Weights of a small GPT-style language model, trained from scratch on English Wikipedia: no biases in attention or MLP.
MLP neurons of a small language model. Each row is named by its layer, matrix (down: output weights) and neuron, and shows model dimensions 128-319. Each number is 500 + 40 x the weight over its row's rms, rounded and kept within 0 to 999. Numbers have three digits each. A neuron's up and down rows have the sign that makes its largest values positive.
After each neuron's rows, "raises" lists the tokens whose logits its output raises most directly, leaving later layers aside.

L7.down516:540574556486521443534481479457527496550505513473546453502473458520511440506545510513468452499550467487422467405500522480599477489456534477490516433500487540492511513475526478503534503549515483544498533488464548455439512487464531520496413490459506511516459428451486515478531466435479476527491523461483537543491494509434537424521524487518483481504559480478492508472533486465392507556462545497508520409522490497553513543489556474521539517488539562494445508529524503482493466521491473566535446558475531446473541519567488549521489558541486498530485440545516563523480483484511444397
raises: " others,", " others.", " them,", " other", " every"

L10.down1004:493493583512515499482460526558481536454571405509434576483547496471484541514422546512530532498479450517488514496451518522575538537503474489450413426426515437506556495494496484568500507501475506499427551498592495538488549480465496548467426573457528469500493517559477477487522493502491483461496464556505480559505519540500461522443475479500422473548440462415494519513472520490507466493474533484502575432483483511543535469484464539540518521495504504547496493521523498513586506523516527505468501482485496477500447481412528551635557509555533508480478412565528455487466499502465510502
raises: ".", "y.", "i.", "o.", "a."

L10.down1151:507522445453503487493511446493464493508549480465508517539500533495522520494513548558521486520513465514467475570440484552481526452531510454530489473437489515518445440492470517501498497478533498523509477490452534564488513535417440495467513470451456535541489452423486547456486541565543520461552524475480612487471498476545590503443453485445491483527515497435499391499505483490545549432493512526470503497566462472481505493456492487552515524535522526476521453559514506491388465530566445491557506462466567483416523444492513547423482478546504542384548515401507416594549454439501509484
raises: "ish", "ke", "uga", "ue", "o"

L10.down22:465491511520461498564419458513433519500497546559668529454502586430542487514523458445537492497420485529547434496541457485450530512569466535529531524544556537424468541481503495510538550534448483528520540474520533470489410537477580545533480496472497556497493529514522529494482478576439522476479561483567463514554480469487486561546488497534480489482592490532516501440521499487531484526460461570523449515466519453471602482509487447507498461463458596507482468566495467455499452452539551452510510564457516508524506515487492505513512508539503530530530445504471557468483527524452462480
raises: " first", " first,", " only", " \"F", " initial"

L10.down211:521504485512452480536486491478497431472499529518514490590497519517503540487538506457482526482505471511510450501491455580535490486396463544515451522492487526514528449468509463510537598462587436488463516500523458572437515508531458491522498541421513556422423585488429400510508461523569445517534540498535519486556545451476438505627524555421471543470483513504457458501494483477469554511525478532523488508472565556509504407544418535539502476530486513469435584475523510478536488548448551549564492552507526473507481518514513470496447509489554531485481539478434465508472439523474431529
raises: "ings,", "ings", "ies", "ies:", "ies."

L10.down453:460514535467546501506538540463508522490600535524490492555499498451528497578546505469540500536514445507554467445621489526496535559419368495510535574536537527512558564484467519523470465459515435521579516506413466536399522516557522466524485536492462478486542459516511454482452553486564547466448448518451533496488605437509516465455503464499558473526593513548433544534497553541484454528478496494503481530480367527533487404462491478516508515484544457497506481557453523473481524502461523483485414454541485516517578548558442527467475493571556502535525492506458419554492457507521549453
raises: " corruption", " dis", " violence", " forced", " crimes"

L10.down1595:503490513478526494526464576476460496556581587478436509472473487546486484506523447475551539545576555486570497490521486541425542529544495524436506547482514557497390488493414559472436477491497500472501388542500533565517498493476529518486465596464521489462498553531544374510452464482489481449435421520519524521513452518491531530475511536467499479505499495495474511518376464522437425470551547534457528487496600504510480479499545515468520544498490553554490593467498445503582502492481495520481537527483504507474554491523483459557506481523475537443440528486489470489443459469464550530
raises: "'", " president", "',", " Jr.", " executive"

L10.down361:500506546458544487500509487544472466492555575469680467489516512462497548509529461451527528411488486506448489487524406539538536562462545483523493542436505509476491461418481526439495476488526436580522525486426488517501477486501489492480472480575483480473482512536476536504560472512470558525460568477384473504497466512499470464514474507536527450504380511438536475552516566492461525488532484451511441466531440482483429446487562518517515474538479508436389477604427551543658452439461522446452528459458423483463516495527522545550479539548501463499526505477475490522509514495516541484
raises: "-S", "-R", "-L", "-G", "-W"

L7.down917:462456571510501495535531483517471572511507493461488567492509500509466532493457508432592469521547500543557447447485521520550471569464474460461544490379560500527470515449507500458492474591523472560462461506461533449494472469463510480547531511461475498528475478499522523519467486473455574497474553519458469495580506476415496475383497537464475421525539521461570471508552449461530464526523412481555472488526470463483454558435554482527537483444466466442525466553512549508542483442485569513483516550538469455489479445475490469560504525520561518491488587496481449527482520467452540499
raises: " her.", " Marie", " Mary", " her,", " Elizabeth"

L7.down590:538490515450475509509499506548469486526497488494284484531445476459581508440558480514496569521565496506497568514478440520517434475567517509494462490459499478465540470531467495555540497490498519422493519500522469494542472546479450514531484602489557491591428481534495600481488494503462502491481545510579459561421505527511501449565495502495468507479624476492473502580541599510531550579535507526476453569515502511405490528485457520558523550515489507527492492479496504561389530499531504450522488485415511467457528470540504487501563458556549459537497433494445417500500557521489471468
raises: " provide", " maintain", " produce", " carry", " serve"

L7.down2035:567477489470423503543470538477481540498488475534525491507497562464438527503496547530452492443426571497538584457496463525464538515483471523489498545518525466493439568479547513482425520522502501496505515520514448532517472591478522499503454491468561536506527457505469527424532449527491505574534513425478489589507482536557592445493533566477529548575500527516499523498480465452518488501486524523500552466498513375549534515556516447441474497508494451467595493533514512529441526566466466451507488534486489529528542510511454570517612439443496482547556564439475475589479595545523449573
raises: " century", " age", " period", " generation", " times"

L10.down127:462460457469541496505535501475459485471442513531613423540490499474527516484464509479418516510564490474508475555542545516427603526464507505471516537506523510482489491463523474560483500472526502502406506524518544433509511476523497474522497455557527540472464491517570320525537511484530447495590531537513545473539545477426472513522534567521496539543433570500471539458550458528495508493486509513441501518510512460501477449588591526491529553483518555577436472547461500453477449483476497556474536534521517483499530463487548510552475542565544458474504526453462546518511545515453538546
raises: "ers", "y", "or", "yl", "er"

L10.down1659:437435479512451426507483522513486563529539546466467624534463500438589432434503549520478591501554519495486534480495484428459438476496485559441512445481545482484447531502465484502460484545496455501433480465567449519560528562488499519493453456549523494474532485474567517453531496501519560496538491525534478487478450459476490543516546439481495469496443534492497476539387530462416513532553449463551504504429507511530493521522455488524505531510592521518570466544491469524615529498543575471494569424461522529562525599546514480550537589489469499503447488520504485541566454450499541514
raises: " founded", " constructed", " order", " formed", " built."

L10.down1866:518522521479537475434488497526578543521473504459410507483516569513549492516537507450481516535507528442474485486490511545469543492578464535479581526496558502486458560476458434530441514483504525464402501529445473512533493530441487480520436531496443477471479475471463509483515472402561522514360485452452477497511483531554465475461495485457431502462458464484489452540510469479522507477526517469425492463456520511429516472487462593483574565491472467596472479492424534480544507506433460400454472486524496512559546414493472489407482503504454447468486518527489423449495542523447495446
raises: "mer,", " leader", " operator", "mer", " owner"

L7.down783:451532561495500511500467431474536467532504499526553528461446460500496535484564453513518438483420563467505481519499556492511589434518503403559472484518493539488439458582432496483415454515549517492563560541470589535460522561509569491526533494493529527526491569527547503465537528521458490505518452386578608454478452481548491490479469493535568507523417520502534507570511478475476535414478476476495511547453526492533576508448473476527477567535453412576522549550511478504459640489442540534543561573462506488471445466518481471525464548528533422506472573513521486456454471520522495477
raises: "ive", "iv", "ive,", "es", "ely"

L10.down395:485543506480474446474522455488534539485506485503465577457510512511497466493475482487510469559555461545558497515424523477567505515463472554526598446520555449523428516414551429468525476534464493456526486554579516418516465548465503464516493595495498607552490494528540420470474475516438459515530534540516567511508447469513518539476539483484491513462430547500558449555604463454474534536512559501491526494481554579452529459486453490522464566516532519519491504466530494529464458501497489453549524528464530515520436514448534493565477502464512510538480529492569501519523476482531472537
raises: "ement", "ements", "ament", "ient", "ing:"

L7.down677:452484485434506488452499455536481495469496445545477539554488454554536506507389436557492549533488445599516449487477417536560553457504414568531495444505489467485483467456491429504601502487435516526503546417521490516518519485415482541521534506530589537525471444503516386472438521527498469530396497531455554556550477482520465508455550556536483520535538566521483463481500496567526558523533481572454524451488506517518516574460490440513516512438495490520503453505538448595541572494519552553460468475502519424493540495474570484494416496423477464470462513547507517430475534523467513561
raises: "e", "et", "mann", "et,", "me"

L10.down1956:548475599558577494480487526545465576521539506439633503482553479480437475510469443487492443504456442424464528442455523558526450479508513603510468487510502458482498510486535439508524528506478534496489465545552435541541571461472491513563464477475496451475481493481493550464519510568518507501538489512478464508496474538520570529472463472487448498481540455575571517482541490495500576485484539476479527509496541538454522495476500450520500421515547455512501475476508509462557474437517502528513555499537470475562521477556508520556503555494498541453546465507477445578591533473427486454
raises: "2", "5", "7", "4", "3"

L7.down514:557442459518468498582476428484466440509530533519505451589468493504478534511437464589559470476592482471486556467556489442564444457408508555510552480501524515553507547525452488549500515459545514474505541543536555459564520478499508426439472469487474506456549461460428535500498473557525503481566573537484562475439489457497496430524484512527513545448565532493523507482552566512493481462501487491438446529446524476505533424547402504541549482530483578497533487465459534485552464472479563475546467528538488507469502430524543458471569482532427501522546455476552472488541504538540435545
raises: "ly", "ce,", "ly.", "ny", "ly,"

L7.down1007:477520538435540471488545444534449519506517468494476460479448534452470465518499490490531533491531462509492491516500472474547450554485531475427490388504453461456518542552428452402409533458528524537486513516407490555505503490521583501447516469562477528415583531505509500482474478478556513441429495503520486488539448502527496514456467536516497484543481523499497531479516570487480495423495520533595539514489498431484433525463487518504440472468473554505495517544507484523424414466589431482489486471542558551451547491498517488603517469541447563552556535512537540534552477489476549497
raises: "ank", "ift", "owing", "any", "annon"

L10.down1644:510418408443495547476460503449521465480536424524455491531436522541470496521481517474524505474478490475463509493496476519474461483506511418515478460485527456534500536449426552499492455521561566492538505501536495580482461529381511463517513481496489505511461471453462461415436480562488606505538514457525566511429578473471509559534388481467454485490424489497535552521495507461449511436415511567466475567570423454484422506502496498496476582528411525487482540453555446534420548523487487575559505499546480540506497552566482437471583469513430491493555568513527477524506538526461447481
raises: " of", " up", " exceeding", " equal", " greater"

L10.down1911:388500411571492471553553441564520563482484578514468500506470451582498397431496500504522564524501499505496518537469424443466434447455554463524521471474486530514483498464415483492454482532486439455544543567517511521453502519624506460460529466475449531444468458483469539536446511486524508539468466525443532500416508519484519412474583523478454520531450581511509523512473480438498445437401490458485441541502475560547514473540493563545513517518527441580573504478563527467431558519504476566479519488507506514548517535447427489503469499507534565505471484480538499512478607567436458461
raises: "ins", "s.", "ham", "s,", "ins,"

L7.down1477:520442532455525461489448511527512482566529522414592476532410515531469488469543488550528517492508563513447469462467513517554537476473447430487561477459474625557581527485464562518544490495455463507515449489489567427484453462591461579499504535494498494476631524474485425549434557466502518487436569518439475539448483542443466527507535464495520500402465474491455505533479529432476519478515500481538554475422484548517516507543473557476542535545532536449468537452495478497518537482473510459543471510519512485507518475500509536543492456519478412526471461473540487481483528619477491459
raises: "ly,", "ly", "ly.", " partnership", " Appearances"

L10.down1755:551466463497512438438514445445511470467536466481426575523469546506452549462546487474417376508491534488504404508407515519555539474482519540571538540519502492549453504579479517491421474529477451525546527551480589523479480498446498481503509484461498483430512540486509500488482461503468495525557460553423388540479582564459475478571523533535413490437531502465475496472464475515483465449585495548563447435488552438459520403493518458519515417462503519452434521529480503564425469444548490514527557430485559579468624433500513472586500545546467516531516468586546496561503501420462466546
raises: " however,", " together", " mean", " having", " like"

L10.down1647:489517562470552423489517492458551553524517531478538528470540526476492478464432521416546521469513528511522427472505437467497496522447520481523530568452565505519484505445457519477462459581474527579446452522425548506507446466507475456491490445472476443528430525487490538522431492449528620479467511491432521443613492522457541431410503512498517479538531511486536482562570471471498474522491463481556503457480526432481420492478470459513520477478507490440506524513590535501504492397485537534447475483514469448510452434473518504567518525538513452543469567462506478494503560441437482485
raises: " Marie", " Ann", " Mary", " Anne", " Elizabeth"

L10.down159:524556547481517528532475595446549530544502456509419537528461509441527523470535462421502492513494530522403475516465556519515509498496583506507454497554464529423444392519488488528491450530490534495480494499516444523530499500508520552528485576428513564415449444487497532465474449483502527465560482480613505479448514514521468501519496498447490483457547457527459530506475488623562495601528551556417418513511490513509503481539503456502502559435481574447475484510474449459489584525611501453529573477499542450458540466558527470486474455534560520384453584432504554464450449495444604545
raises: " invited", " wrote", " who", " asked", " whom"

L10.down757:550497514530523497458509491497468555448483489573548501559452497491450531518429531510548443451503562514503468490561568449546504503559614494382493531462467439524506473474518471525475446420550488483504540496489455568525465489450578510509538487516415569473491523462505510493528485506451529540462501479551496561476479464524493438534478457518516506516491547531506528487477465432503411551454480507542504584514499527430488462471477429474521533429567544504490518509509431520477519504473511567434496417547502480531540494544451513457520518434517586528504484503503492511549429517474524524
raises: " Hindu", " Catholic", " Christ", " Christian", " Jewish"

L10.down1732:406500578551540512523512510476477468480458537468515457424535514452545468523459482473482416467515461444452531479556473510514470498481462515489560454576468476501465537469480540529559455500498487561503452466533479504578573491543498478536497515505523470531511552488561427496445553493501548501495433462464559500468451532470495510499508520538530448433538462514475486365498457525497494479474550496511416507477508518446522547562564463545477541605482531504472511579513436599447493499511457493460518516507464502440470478469440492527532504476517572464527587531519409508500530501570486483
raises: "rid", "re", "rant", "res", "ral"